Weights of a small transformer language model.
Size: width 576, 6 heads of 96 (3 for keys and values), MLP 1536 SwiGLU, 51.7M parameters.
Training: a variant of Muon for these matrices, 519M tokens, 22143 steps.
MLP neurons of a small language model. Each row is named by its layer, matrix (gate and up: input weights) and neuron, and shows model dimensions 384-575. Each number is 500 + 25 x the weight over its row's rms, rounded and kept within 0 to 999. Numbers have three digits each. A neuron's up and down rows have the sign that makes its largest values positive.
A block is one neuron, or neurons of one layer that tend to fire together. After each block is what it responds to, as a language model described it from the Wikipedia text at the highest values.

L6.gate525:530519502466468521494525483525491518484492531511471481491548492535471506515494520533499473547501499463518531501510494484490474525513502489456506445538511490488491477456491494505490501527550513526517490510483536486503499487519489484538464453503514474546527489496508500529532471493504489491494494513508525497489465495466497483491499476486502531486528521534475514483544543487507519498503533565494517468458499520509510489465482437498526513497524485482534496491484482503500474464518477488500511488462514488482484475514462511465450543488529544514509518523484503519510488473521473459
L6.up525:481503459516479518477520475482503505543489498497498475530540518499498523501461540516512483560478521497471490503507468485472468492469528518535492479482458480500485487482498498514498450497501510529494511492487496492506501521501495486509477484456489475505505437509481471446461489502517464502512503538527519526504476461512519454498485492477479537521554562499446570495519515500482516493497485522497481501474487503460510470516484549510532511529503486453487508483497486472473447513466523490495510491482519512503520523539518524514515499495490490520482504505472520491525524438516503480
L6.gate788:509514526542470475496503570478525504500496540522501462459541543495497537527536525526541477516490473488485498449509490520515527511514528494503542518481493505523537479486475491511453463532543494477519529478494451486527529498519467469464514474504489547490522498514481476531501486506439540478485464493527515520514530470528505496485524511476490518469526494506509517502482481509490522500471520542493463520532468542494505493530544476512512467510532510511521504495524471493503478519520512524482494494485503512511504485489541464488459492548499503513527479498489505481483541448512433503
L6.up788:483518481510491497496477467535468518464465467504514490505534458495520510490503569505530505465483462512496507503531466517484489511517476517546485444530497493508452462463508502497526432512506478484517487467520505514500466508518477505556549465529496539474510468459481515497493514489495479497498482525443485496517511481530501487468488469464508550476527494487560469519462507496506529482507489545476486485522479495471477507491495501454496542545459522509504434509505465507497560497485490535503496508441485479503487519491481512482519459468531502497486500490516515532525470504492451486
L6.gate966:538478502509496475504474505437474526450468500477514548476492501540519495492517529520481505498514504500531554553500486497514506485546508452477466520493491496503449433500513503500506530516472481542503501493458536480554535516470452489489509494464527526477521487435503497486490523528469517477493495512508542497462496475492506494446514530446505501514501542513581525528492490502491506459481496479465525492517474498510501522509506500504503492483497473507503519470459491521506482504530518479524463502496490483497470487515506472547516461447539506510515503502467512538539466504530491496
L6.up966:519500517475496488465481500508525536479496527517545508545499502529524482497467531457548484487491525476476519511520514492541512501517483513513477523532498496504521479489525474544503471525527463432525507451501511558502535462533526510465552453500468491498547508489505490494502512536491496493498540502491520527461495461508491568461525483537468481542473498484548557486468545529526485520523538494533435475496537494505510496484521493498507524507502488502497477480450499497484502451484499454530491454482496487504532491519499511491482494481506468550499481500495494498498489516437512504
L6.gate1000:527445553549478532504497488517521481463489542489481518477569508536519504469493515503485458475500477456495506466513498482525502498507519513533521492473504545497550486453506514534466522489499536527490558490485521454545509526530434456512537475487492506485530502474492493462504512529465524487552500511501464530457565488474504530526473503499487510549524460509525514468501526536483521467489487490485515468523497496526473510500472522472472475490495512506523532515489505495498489484521495550520456506501479512486501486506509484457506493528553517528506467537513465474553503494487452496
L6.up1000:558525506470485483478514489507496466520540473548482521496501524473463520478532537478510484476479486505456547509524514492498512532512504452519517511474484507471500493503465520533513462539488480498497502476510534517476503487487477490491538459539505476530480485473489496495477486539499452530521551565500527527516522515493495478480519485485506525561530483470479535493492457492492497477557507541503490467526497489513476467465506473449552466501504551506527529482446494511502543445469517500503551515494481517512497508515487498511478477509534507495502521537449519523470493516506494460
L6.gate1015:468509476487500500466551539473458465486497561489532509468486476458453529487503500474507489481475495489522525472528477469453486507495573483548525477512466517512518473474477533512490466509519505514510464507545519482484475482471520489482493497537509523486542471504482491436511544541513502478494478516549497538477522499493509474441501524496464517472477503538512487470488502506495499541461468505516523507494502485495521464489513488521480494468459472486513497532483489493506492535496572506497518520488512508502480502514487524518487499529513480445512481482500539484503549473470511572
L6.up1015:487514514513508514529490541491499467498503512502524483457531511477490545497482485516501467480536506462501494542483493514470471510511525527512499466545439507524543464489523543467516469512513490511535485472514511484511498495495495511498498565506491551505486471473473497541498538513511509497496458542557443495462493519496485477493530495502502489484508478521455498517528514487572486506548447459513496518483517472499503507490548457519479485497477542468520457499537490512493504463476541497493537490511474492497520508476513494553499497469474497490545474520484503472506516531468467513
L6.gate1361:477516510486549491475501538508499534529503470451492502496510497480521549461502493506495454502455485528473507495464458461503520521481498468486516484505511498498520499454483477465516523560488508496528472485515498476519504506506509489476522523503484503498481474499522479518457513515529507512520490475507497509495528506499513481541514495492502531473508488475537490501504511511497466481472479505497483475499480490499511507518582495526506530514487524486501493542467486509465543480511496443496536548523532513532479520504515482469486530542500519469538506533487521519559513523448531483
L6.up1361:541535518483531500522552520522507539481491497492526499498499484514504542494507500494508520492473525472479472493534471434518482526512467488447485472476525495515530436509481472499505499520458473489501515463480483537461539505471496513514525538509503518469501535482518483502544478479525543503538496487532523449536529483534501528490525467503478533475505518511476519515476521491489531478488495485521532474445503520479519506508532447507492491501492486528530485504509539510467505467473503468531507538514501521499472482448565461504503488520486475494511519532491513504494523509491502495
L6.gate1454:503524504565519472512496493490516538497524503456466514500487518504474510477520492538501508526479510496493457494511476518500485536486508417531477514514490533481504484507503510478494504491494500533500540510521490504465473459523457560534537518481511567522511552416522493463507547506474522491477502513502526528537517464497507494488496518480521538487523516508520526443514546515486459497520519531493512474479465478486466514512520520494521506487520439462498517475472480498542511516496468476486522494519493523564513516529531498500494560520497515503497504507511517492496488490462524516
L6.up1454:479510469506497507478479518505492495472488511487483490500483501502528519498512516514502495502505512489516528507561485507527509509531483525521490545529500499457481483476502476493434473505523508504508469531547502485534490488474497507525481475490499505519519486491516478469484521526494446500497484542463506519496508502498494514480526506482489547515488491554528489463477473497462500499474529470533514512444503502478464491510487484435463494512535477501513492482503530508518498507487489550501462507507529467535529506496484479473479489521518515512515481475496517487479471461481502517
L6.gate1492:488518452506518500474482503464495502473502511508479508479469506516489530473489474540467504538475473462546559527555538531542488472491515492516531465485514532510509498468530510466494524511494468525525534538466547543520478508501506482519475528471507490512524457489524554469474519547527512514481513562530504495557506464504470485467482514502527487501505495491491515519451505479549487512522503518528512504469502539472495519510467467532479532520512499500482475525540456483535476475510484538488488513480467524583531508477514491506435536525542483523473521510504475481466510494459501495
L6.up1492:493447497492497496490502552479487499471513525530491532498523482486507502489490519507509442511485495426498518538464564488535513505525511496468488476533541487477549466511512504514515548451512448513496497497523508494525466542452491493500504509490528519486496522472535515484482531521471457542505504551481491526489527511519516500474508537520490528499525493456511456462485487501509558501502491481494518525500530476473487497491523521548500514461479475498533532554503472515498506467513499508515517504531477502508538452479498477497474497553478506491537522499498474546474473493459504493
Responds to: Later pieces of multi-part proper names, such as Wor-rall, Derby County, Boston United, and separators after scores in sports result tables.

L4.gate424:440519495489504514526501513488519499443542520462489519462500485513511460507480473458456529511478487468504474511468517510513553545517440499500506528538531479534468517513494490513527489527482461475508462478526489469522523488496474526454497483504529466507520541530470488513490487491497489477484462478449533488520503510475520485527533497528457467488545494468520502474506524487533466515551522500463495510495496523512514497527505476509513501532491538474577457518480496474503528482429496493484525503490529499495524494477476497518530505542503508483524465543511523496513496524550507506
L4.up424:469462512485475493525525477523565512506558543447493496482469505519509489491537468496490527472495464484492505546489497521495518526510519506484524500441475513515499473506517508523509472528490499487507515519511561498505538499513481470484494554476505507454483520537499530500487462467511516468524498471513546472484497560445516498508554518506494533495518483476518479485483519494555486547457499482492508498480453467516548463487490505502550500501495444510517466505505498498551533487474516512556461506466506503493476471482495524478515512480525509492510502501503465478495534506504486505
Responds to: Word pieces inside non-English personal names, mostly Japanese, Arabic, South Asian and Slavic, often in lists or tables, e.g. Katsu-hi-ro, Sh-ams-ur, Ak-h-med.

L2.gate225:484533505493495544464525492493559500478494507447509520495504517520503517504525543495484502451516531488489506545524480488511522488459522466476482502504503538490498465530512530514535522533513520500468496479515505496508534509470465486519501474480489466514503508514518482529498481497430490562479457538504471530524525525486494539491466481448510521541488499494494525477478496494509485479507520503468501469483466466479502477499486493490528529507488525500491486497448500511527514460474494523531445517485475484494557531532518531429500482517473537489512445488463531533473475489511479499
L2.up225:521477483510576533471499507482459489494476496506494503478441552561470462509491518509540521526524481460494487491505514476512471534504489523464494521544539508500489498533500460509561463522531473483518465469480500515532541510475512483474522484456476508542505498492511525521484520491504460502471482519471514506478491522490517506486495496508517514519484481510496518521487509551533519487530501501539472502477492458515480526490504441503501477494502507489538468482503510517494503482491512476486527494462522542442540507501451498527534511502520524543506482521504513526454499490467515490
L2.gate490:527486501547499525471486505516527516521494499505500513485478525519528533493494513455483492465472497499501511563492487523515475469493541498496541536552500506472506506463500521487539500475466517517525474502486473498510494553516502500478489482507507490529496459481526498496475486458502475497487483512503522496509501457480492515516480497506501496471515491482500474530509527475496454494526525514513538470500519494497508500482504477545481469501480560491505512523485503484523484522505529499516500480500519504501482558508517530479455530471470500513519498465508465488473551472468505482
L2.up490:496510474488508517512515501530480499491479452514503506516494482534460507482529513450526476518478502509448538473499515533497542497540506462482493482503518481427467503476556472467547511516529532532497501507526520497509454504458503476536462560497485456513525486484491504501497507477495498488538511519471526497525484517473515504509449468529485453490493501525507526502523492475524514534500513537573476516501501524523503466530487497452462520488491457478533482503486505489524482500491532501500506466489488526494491471538510529485502501471473457510490484526482526521512517481448541518
L2.gate667:545461496539479503492472521508494523516542496482476535529509467474518546531476503494467469529528491509521489502538496504501483501488465460462483485505491522502471484521477500497503527536520521491497516514489492494518513488525497513549530485506512484571523483507489488510492515473490541504501514553469507498499525493498523515489499472491520477497511547476492525530487521509495505459487491523514491502521506487492540459522489487531506500518491464502534495558454490496497490495515553525493490496503471508506492521466478481484509532505529572496493459484481521503479455486489544497
L2.up667:472518500533477549571498449471475487577503546484559527502444514488454520524486504487463481481487521537509487526486510495517483479495513498504519504493510491512492498521470483522476525485517483513482494470486500498483520539486506532534483474505505511494498490464527520510484472462542465519505523545472498500501511469486482482525513510543511510507453496517472466498515515453523497508507474541472454503514485484533488477515508504523469520514471485496481521497498451468496478525537534500495512506448527504514485504504476499497518515511515454487498482524481526524465499510467474537
L2.gate723:469470484523499476497489525538520505505489482548503488533466517504544546481483508499515491480461488510523474488467521500516572483542523491473505507528532519507455484477494511443475513496523464520513478534484477516492520554492485463461522497497508489553526526501476542510471489490538502453483542466497527509510513476506463467482458500561488475525501479491516499552505478482497482541523509507482504483490529508444474513473492466516510531522542509449542544500494482496514504516484505551542485540474542506489456528565537456486501533500462491499495490499484429494476537533467533533
L2.up723:486442509495547527464506538532491522494519490500485518528467521523504519492524527472487500522533470532460484501459505515494524517480529475502534507516525492484471509506488514537500513458470479516541487493519507527494512447539477494483513503488497476498481453522489508489502445495490526474536545528484470531461530505514511489493495494537485506488505477523504517540526504494502510478524496542464483472491540508495482510510513486460514533500545466490525481501477483474494559489472502506497538491510536513470482522486518494491496490447507492493527466491457494568482484468537520472
L2.gate759:466531514494490487536501514533464487515476488531562465505469528521503539467516494472517537536495518543527499509473502470504545576509492460448513501507535501510501533526421537465482489474477497505472456480457498497513527528511474514515545506491511491551490506507505523485501526482501481504529493472445473540524509528530514530461493480546493496504523519537452508496484500471530532506487472519421481512513515489451518490533492491528443529502505507527513524496497491522512508507496541526540507471517559534474506495536506440456498509508519499487508471540499493495499509523480508510
L2.up759:491465493488540543481486484495502470504479484499522482517458534496550531478535513487524481490539493501529532563519474483550521498487494504454501454491513484520486538465488518478463500478438501562509478496504525498520496494497499520493540495446483476499523513486510457521509510482485506524536476514520533550520493490510473463508494502541515522472501487523497512528518550518527529491549492511498493456491470478487508502493507486473494504522522536476511533525418511514509527496508496541486560493517496486535566512533512473503492476487492511444508478525473475541486489493513492482
L2.gate776:466510508487512502466511515507442510508515516458517466512510497526514507535480508481507503532519546499493498548493485482445480516484483541469533486476518515506533470493470472487581532528521503520462459512492493479547461483438491508491498543523487481470505525473511493493498533512493486487480492553540512519528513517524480462480503519497530548475498502497490522491475493478485510489477531501493455481486458510533529526520453499521500477539506502500496495504486489493516540502519495519481500524500494502511536541500534522526488456502524494513509464455495452466483475460503532480
L2.up776:465492534511488420550484529517461520531489492539527486495522513476532502457535524472524525483487532543442482555489481468493522491524498504498510457497533502492512508490506542489489511476429542459516473461534528492515469540506515508507500490520490554485517552473493483502524512475518488488469473533476500498547455508513542534497471483539512519503498514510503480460548508491551483505511457511471478518512449507491494513507500460525482508435493442484508506506471482507471472520528501499509496440514510482490504472479499493490503486474452498508465501459463518543450534521476514493
L2.gate936:512483498524492498528494495468430515533476517460493524486437515532487519473512449504539548488468523506511499506472518514549473477518481520501531509489496479529481488471496555522519560492525526544556486511503504508536497528474461444519506481486528487484485473473515468480540548505483477518486495480490547522543513503477497470499510480524495538484486532468494513521518537456492491530509486487494491474514532500543507512461468506506445475461513470517488492454495488475484491483509487525494509513562518490506482491443532467501500539478491494461518528520477482545488507517467494457
L2.up936:523492495480470517466522489471479488534502500504517519502543547475513536502473489470507464482478456547494454511520536470514486425505525468488440517502462495503492489495549525502494466498495523491481478516424526512508467490478506495499526503516497495495488484477479502521528512483477552540529525494497508566485479507523483533473522474527442487498491498517516458525526496502495531527504481486508504529494524510494448498495551460500461512476484555505546527490485513494470501504540536541485512444522495502500497541524510453427499518459496433449477487524507506508474512515489485471
L2.gate1395:503491477510524480500498527514507476501490499494493514495478485523510542480508481481508456502485545499465480531529491470495522511497479476478572478507490490482443542463473471502512537513419511489515480508497482474474508510493484521483487505452497442542516531494522491495488478477527504487548536417519470507499466493520519489532487490504497497526529510489496511530475494480480479514525528504483526498483506517464515526494522463478485459470505482462512517487458505518482470474456523529515507538528539544493481530537512441487459513509522507474515479498517462500466468477508468487
L2.up1395:513495528467526487530520549493464514465521492460497483516471504492494492513505517522496487480484499502500527493482493513498526501518514465460511500502504493494494500529520521456495511484488487459501524529514522485562493466500501519477522521473531524555478504523485514501462499457488510516480512492520507531480454532502493465497498507495544480534496476520474485495485539477545488488519532546487496487523538495466515494493508511487470473486505465481539528560431489476499475489448513538504545512508520475538504529574498453520539510470480505530525476485452484513499477487506462500
Responds to: Last subword piece completing a multi-token proper name, mostly surnames or first names in biographies and cast lists, e.g. Pirn-ie, Cur-ry, Eisenh-ower.

L4.gate549:518504469528479510444426567472525530482493476464518491487511511502508505551496537475528496517494496510523489507494482500513518546500482491526525477516492553522467538481481504506486479485498518462448480518500524457468505491545523462526519499480507447505484512509475504508545467524487469485507487514528476526489462491447502459493514498520502459513521500518516509465538509498494463474492524513458497505504495476486515498485525472505550506456533492489500513486476504455461520515484540482512540493495497497454500525520485540492491475483491518536490507497492531456500498507545450493
L4.up549:523524531522449500500483524520469499488484500510478461485537554500519488523477519480485498527519493503480464466511508485541532506486493514488506489505547500489497486503502476509507549522494538498486521496488509464526540485449471462500531457488512465499474492483438513491507451534481523495515522520476474523509520483508532519531485494492478488494530539473487534485507447536502483496510452493487471476549521482490472510503443520506499502517527466511518555495516484483489494488466493505485481516487487573448460550517506542492460474510519514480448499496463490506505485512502445472
Responds to: Suffix words ending English football club names right after a town, such as United, Town, City (Boston United, Warrenpoint Town), and second-year digits of seasons like 2016–17; weaker on word-ending pieces after proper names.

L2.gate143:502442484497507495493496513480499511500518513497465487445516490501480429528501519513486510445480537491509486492484499505478498482506548530538496480540499490518524494511452542493494524553526542523505503485518482486484512462506531528501515494485511479495497523467492474456511516553503513505458521522534506496524501511491458478443443512516466484460544530564492511507510537453489499502530510548441486526477534477494518497472518519450508499496465543446510496504492494528507518498490479536515498482492491477485501489528539518527477505531532450502521483513476522457511500474493515510
L2.up143:483481479534512479481471472543474508518476476462486447462491490453489480517529507471505463492511524505518474482470516497454529517511525550487541490531464510482476510520517510518501489474510474499463514472503456496474519505479517524509513491473503484508507463451496523489479451506501456479489472446537497548481529510450464529523482457530455482517443476507507469493533515481515485506514503485530496503488504523463479492519500498480474507480486465477502500511506447467517508500486528512499527442500534525500490553499523514512492470517506509442502517511508453540475481460504519523
L2.gate198:495492497496491530519484468459463487487516508493487513463469482489545465537467484523516504512469489504497458492476462453462516527506424500492542538444467516518486563523504479472523461486478480487518515491492500545532465479466504527515494493482485543513559472497533511494511532534469489511482488531535523537527480495481471488476506490541492518520496518545461549487483523491519520509488449525474520508496479486508520492561487503502490508500532503495520482534467518512544498521475506468533480512471515481452485509488487502527518529524531488469528469513504506491492498569459494503
L2.up198:505503503480471541488472548501501466511520464508547503497511469518520497485479452473533506470526496479512520513501510528485506504510496495481481498524493511505510506485518480451507501492469518474484541522500479488480524488513486472499489531503462537459529503503463452494484501452447474479574467436496476451501528539495502495523485515483518490487488491501483510506474512481525516533531469512462512505475503511520532517519486543536478482495540514468482497493473448530517495526499480484505485485501504467472519509539488518513479502528480517509521524482513488535521488549457502483
L2.gate384:525518496506496542458538507512497559550493478492499502566522489537493529509520505468510469529494499538486484517516482515480458483469481486501488490546522515516495490481509479544475504536513484524519508518453493492461542468572513511500498522492474467499513519541501483521453472504544547527455532517478495522516553491533504501493466466494480513493528506495480517490467475498516453506466511535477499500457490513498531485475518467515472505474511497464447505517507500522518507533471549506494508504522502504489542531486514470498532477495498482502443493511505473505509551521476522481
L2.up384:499525495496503481462498516450454550473488491505498532534463496485483485502503520520511533473538513461514543509540488471487515464502450570519505482486455522505513512499485495487515547470468493491499482480516512479497465495548484557540522503506498501511472545520500467458482482498462527512477492502507472524515468503504521524520478477488479495515513525481468480463511514500506529491494481521543508498503490525464475486508524503490531478479511500471535521531504475515513465523545481513510520484513498516507498493490472498506539528510474497497527530489540512529498469499517549487
L2.gate543:479490498497512471496547505510460540465522524472447487510512443478482471507468534491513492460491528471537493477480460493482580517483511508538507470483469510501494472532496533506521490507555522530457535469509527500504515512513506522528455502484547502514497491477503510515533482537522504543463483474520504587522501473547477483477488491469494462467525482513498520492492503487464490491490496488496468507520471515468473450516509493501448512497511511485519532479451497507528485509490478524473470437489483524500480499430499503484504498521483500516543528516506479481512487502471514546
L2.up543:494483493560458528509496487517461517480515485466486455509480465505507520506500546481495501511461481542486543446490497485441578533489477541490517517534492516463498455515526540506533470517515498506475491487444545521479524529472480503525491482484539478547507483488506516472496490535519494472493471524503519500500494502522468457491478453518475472474561477533476530470526523524539497500513522508480506479492512509450516472498506493481471479489559517471498533495522447488522505486452536558468491438513460518503544519506514486513479492497491484471509488484451439494493474509457506492
L2.gate722:502513493521495533498521522478521519466476500529481442534509491494508506517473550498454487488499484484522483486519519490502520480511537510533504495495494497514519515477463499483517525489456535538499470496474490498479525500506535486489479474493517523483497456483509503491480504520477514472461462484500490551507488477533496479521507523466505509490497471536523498484479487531480491491510476500444525496488447487517526453499525530498515503524528483446464521476466521496516534515496481508486479486460489511513499512473482538561471524495540486506558494548508500503492510542470484500
L2.up722:546492511523495519503564515493497493542485523511459484516496511517505459508464510523502519510472481508516492511509472482502465486481502473540461498437458504516505483506459484497516522509482521488498471472510508431535499512517489535505471444505530488502472472522515483520506475494505473511517535512515491521502537455526542480488509535507493514502514505486483547511522462463476503474472457488528492503516506545534491491470535487522546416494473451516452512510493487507479512527488536471513473479518494500564522456495520536496481522534529515510529526496515516526524503527515535466
L2.gate791:467531507538526482493504473531466531549472535480501520534498476536479450473477515466522486490509501487475456481504478481486508481504525521499501501502464508501517525471483477496508504482529503473489509491509471490492510479516529474475501518512519488495518503474523512470479539513498480496481503543508486560507525499496456453521490497525462490445490422555476482475483496495505507463506545489501449498509500518520474482478493547466494531494485530500472505459478511489508501520504513518470546482497551498552503514489491517502505535522469490494517509511499496456486450562519527503
L2.up791:468484510479478482475472522541524497574527480506491468569517480503493492471556527521534478558506467502495466497528498539455474480564503540502471529498493500486441505453449489483524494498563464509491544484507497520429533524496484478510457481464484509558498544530511473511484468512500497501560485538487447512480522496505470482505534494535471507494460462492476504484530525453536498462487512473468453501502497507475510533522502521515498514495450509504479467530543469509493457527453492517461508502498499515485553536515501451482469492497508517509457503524494493468510461503552521504
L2.gate1160:476448493490488483471471521481535534505485501495481457511477456476508486505542483506466553439489516521507513538534539517493452506529473475459515534486448487436493490518496534511467481487572538526523535461475534514525537492517475493504519529528472513507529500529511501542538510528451521499461510514527535527526489490503514510494454459493500490491473487454499494563462507503504520482498472498508542494509481464541506495541528486540477510543511516463507528538509487527502516532484486513524501537474500521474461491487501506492507449532524467511562507483483521444553506515515515458
L2.up1160:508501484504520468486554504550489448526504516495492500482504517475525504531524472464513498499466494519480479514495482532506527454462446447524537486473477496487509492501500508487538523514493466471507481543466495551522430530468482503447534530527483500560544494484488566499496484504516496544490494508507532539533521500515537456500488494506446495472488522481480467464482462523421522533490521515507548502508530477506504487507497521534504523470478539474504496467505516492496510502472495515498483528538524509509536535506484494482530500520476509518502507508549494470476430523518522503
L2.gate1251:535475521531490482510540516507499509528495497512466500536518495520542506480548517523519465453482469541488552451412478497542523522482501496492492488501509508497510497483470481483528500485510527502537495501520509478507506513465487536479479460500513411499490495479534498504507489501517473519491552517501483482496521450495515451472442469506491473542509492491475530497519502491517507466495499516516510487505475498508466506521476477470506505500528534479490486494479513503523502479491498532500530466493474533459490470468519511486457535504488513522495486499480510497522503512472480531
L2.up1251:486498516498495483457498546530499477522493492503448496506484511516493445526500525524495510465484449500477531492500454508527447476470494531540493501505505519496507518480514499491532509492529551525477492497465480519479502502500505520483486504513497436525529524477544502488501471538537444509531469529498485469532525489508517470476508476477454499521505498503510517503532466480487531471546502469556501486527460491505488513520460482519506488520514481473478449477512472505528484497499455535535547524503500461478526572457507526468496507518446486507484501553478515505502468483470474518
Responds to: Commas right after a city or town name, before its state or country, as in Washington, D.C., Milwaukee, Wisconsin, Halifax, Nova Scotia; weaker on multi-word city-name ends (City, York, Angeles) and mid-word pieces.

L6.gate42:512523458499486540530494443506511530497497487479463533483480511517498532468526507511552513486493515476475471513470529474477486524481494504556487467510559471540504490483490485506508493506494519515524540436518533495524523470544511502514509459493482497524476495459474499487523479485516515557518504530536515445503527466470478537538529526493456506512491526521492490502485442470530512503460521483494503459493508463512557493430522516428509505481515503484486508460467481492497498468493467474503514512509489480522505514489471469515523492543521524499484423480505511497428491530513495539
L6.up42:535546499528510517489481463499480490520477474489522499480482443485476476473522495532484505483481472517511508498487487510476507480530429476536483507534508512520508473513475527501489483499526482500565467485568484488511545487521481512514496541539536484566485517525489502501518472528497507499513522522499499496471507493496463492506497530462492480523500508514488537473464471513531490487466520556510479440505483518488539476485451515485510468468536497543497508470490533488515496467471536512465483509475503503503457443514497472494489505482508492476515465502532517490506478530512523497
L6.gate175:486489544491527543515474472489546477492515479492475521467479517509489482471513482511519487484546482503494499511495509528469546507520528470490462541485510558526503448504522532520497512502502487527485468486564513458493479493490517481555530489466520469532514491530486534509552515495495471502495496475501501463534510482504470496508530525508509475505522497501509538484504527473541520544523542513514463479483519478464531529492505486524516494506525529471513522495522500442520556487481491518509517530494510431492476492506490509496506467541469515461559498529499481498473494524499457509
L6.up175:467479532504512540544484471507531490477498478531488529481467531495470479475495474492535511468503509477463497522473512482494449522517527453523481538440486501556514480496488523510534500512499476510478499503537510503493493530512539500545508485483498517513535503521496530557518508517455487482521501485516530495528468485511442492524504509480476515530479493472489514510489477518512508517472492503520479472488506502512477538516505549495544440507540515499487515520460513476547500482482499518561533486480490437488486497521448517504506473546510515475539506509477524510443478520497469493
L6.gate176:524472492502517519498521509514505468462493462491525538473550537507504476472474475464521540433482478480523509471487524529504539516519526499565530482517470510510556463488508519507491511521480466472461466483450525495536537496535517522533505507485486495503478527480508510543528483505505488510509531551509525447539522489504510467501561522523524505533520474480499504498504478499475468513527506535495464484476494533551511529498468527500487487486511457506502545504491515511472492505519494472538466493522524478497506475524510511522499529496505482503483505520502457512503476475531482515
L6.up176:443526541507503513502487469503494508451506483460488543478503515469482508489506550531492522478478462506554485573550448534526500515479537531489522487464475523499493470484533537488493481498532515488515516436514495502454535469549532479504475491497484534509506498499515543501500569477506499548522523564477461485473530545462500543474460482444472485509522531493489501491467501469498492530498525498497486498511532505481489516523504495509533500511487501475510524513487513471495479486502506542542520480480456539465494510464486529513472485528484491483495465488495429483464508498517501461
L6.gate408:489522502507477523499492521543504482509523534476469500500479463518450525477509475525501527528531465462498539515459536499554561513442476486513519550500574494520534510485491476534514458481498485493487487506539538497480490494539493531528487513516529508479466498504508454501527481480473446482529517501503527517516521454456537535491490534529490496492545519518477512491494477527513473508489489474540525504516485495477511502467525508502498465460453557482516487519548502465496519478514510509541471494491537475461499482493466488523508494490466526489551514490514513514500520494498489493
L6.up408:473515512503472484549468489489502508468466493468468506505481499493485457505504462550502515496460496521529529510516471482525536503504495490503480532488498512480513468531473488511505513509533518515566521510503499501475492526509450546450530483525448535493536481479474483508468535506493475445521474523472496532513506540514542490511515502518493520439506463531507478533506522476482514477490543486500526456517518468481473495468464505488523493512466454480449497505481506502497484482504519443530455496535484499501510477480487460465498554526484495506548482483482516516493534513479526503
L6.gate787:525481487504497500486524456495509491473511514520557535488488512493497542528499521481507465488475501448479565510515534489509488499544502485524518490498495474514446474490509519475453515495547515533531476460508474474482474533502433503489510512496513541521565531501506554494516494496482506484460489483468502494531479502477475449515562510520487484501500521492523549505482482497480507531480533538536503511427476474525480508514504523535464520455486512526497533460475551512485524479513525485478511509444500501461472552511464454463481518474549526503515521478503478512500506516520492529
L6.up787:475503446516534497490482565495528524511514494487543528478502521538479532517503509519519467503464474508478492512489533476499564530541532479534537479521500479495492438533487554520494517472475449464499483508490496515500515537530489490495507479494461556504488478512525482472506548508531489541509490520501488471488481504459579524526519493521466488527511463477531540479471505452534554573500462518510503484484481505523520499520481472474495509489506507510505507516513480472520529493491483476522494517515475511494519492484531520486484508495534486516560493468463516532486477507473520512
L6.gate890:530488512502496498534482514502512465487520520509492520523512497522524444499448498473502505510527488520501513500481529501506508491492532510478523525485474464505493512465519502464466479527511536526572488525550512522501469480490512506531493467532496513490511528558491438459503543487529518515518473519471469468521577531475535488498497518486483477471518501503482480483469521531466532522467520527542464484459468518508482495479503505520495516551531491527458523507487496467537542462491530561513537480469492503516510484504498529473520494485492470510510495497465545499520524504512518529
L6.up890:551519523508486469493437507519525524469496499479513540476502504500511505491465491477525538540462477489505510529478511472516485514463498505446524540487492484500507520462502491506489497542538478479485548478498467512517479518519504480510524525493504480510487535538535500505457506475489494533500520521499531488537480509488531519493507455478512534486485543482498524466502552530483494479498573472531476459500465491538470490518496540484496509510498482516549506513528514500499487456495503507517550498496487476523504566550470496491502466497529498460483496481505495531489475498536511489
L6.gate965:480495485489499510512529496497470473499494505516523528458516467467483507498483488462499487463432456472518573546443516489506508511520498526499519509493524497505530502458493511469506505516496525504521527495503501464516504540509512479526527544476527514480480494514506563492543522534468514555484512487490488455504525497445512502499528514507459499503504499483559517487482499507530482517501491479447481535455515503472520470516527496520509458495531524481476532526436502509492531513479529515514525510465475474508490500507466474517486505509491504476485499456479501506475507508475535499
L6.up965:529494455479535516550527542511505498508497527486514524496499502495496489498531551476493531539459487461511522557501534469532533514519469479490515510498486520473493495507501529504473503482520465475489502473474483535521481470559504480477498499498444504469523471548513463523514500458511502485522515523535507480510473513494510513490473447513519483513471514511498508466483543486508475508505436531483566484526472466543510482497473513537518496493518553473519514538510486471469510522515481482541470519519478513461495511521501543553503482480464452510480515503509467545502467504480503470
L6.gate1081:499520507470444482525516478476478525588508511519542495534481500508487478541508532502501508513494537520486520490458546493468482592497476509508508552509483486510522476521509496499539458458506519509539495445501541528537542528525470496501465500500534500524492509514541484531490469487508483494546476505566482490493542505482492498471532491482496552527471542511442504505498543474476476488531482495508536471525541516489555519514528484506524525451494549478500503499464465447518510513459509485457476538502499494486533490472518497490504540491498464519505492509546471563483490518533486476
L6.up1081:469488503495500479490535505488488520466475498480526503488513540444452511493498508499545506508480464479525502512503527531511507527539493517522491519479500527494526514530504487500455503474523488499493500525519526491489523469521507465499499498547490481498499541538481538478497469499525451491503472516507487514500542478512479492472482503535518483487469478502450477458492474474516463501546479503529522531510521499469461532540491498510460507477449534507486505549473502496509500500486485500490496546503503460473501490505495484517508483535483524501516498530553499506468499488522494508
Responds to: First subword piece of a multi-piece word, mostly the start of a personal name after a comma, table bar or title (An-uradha, Al-ain, As-bjørn), also re- words.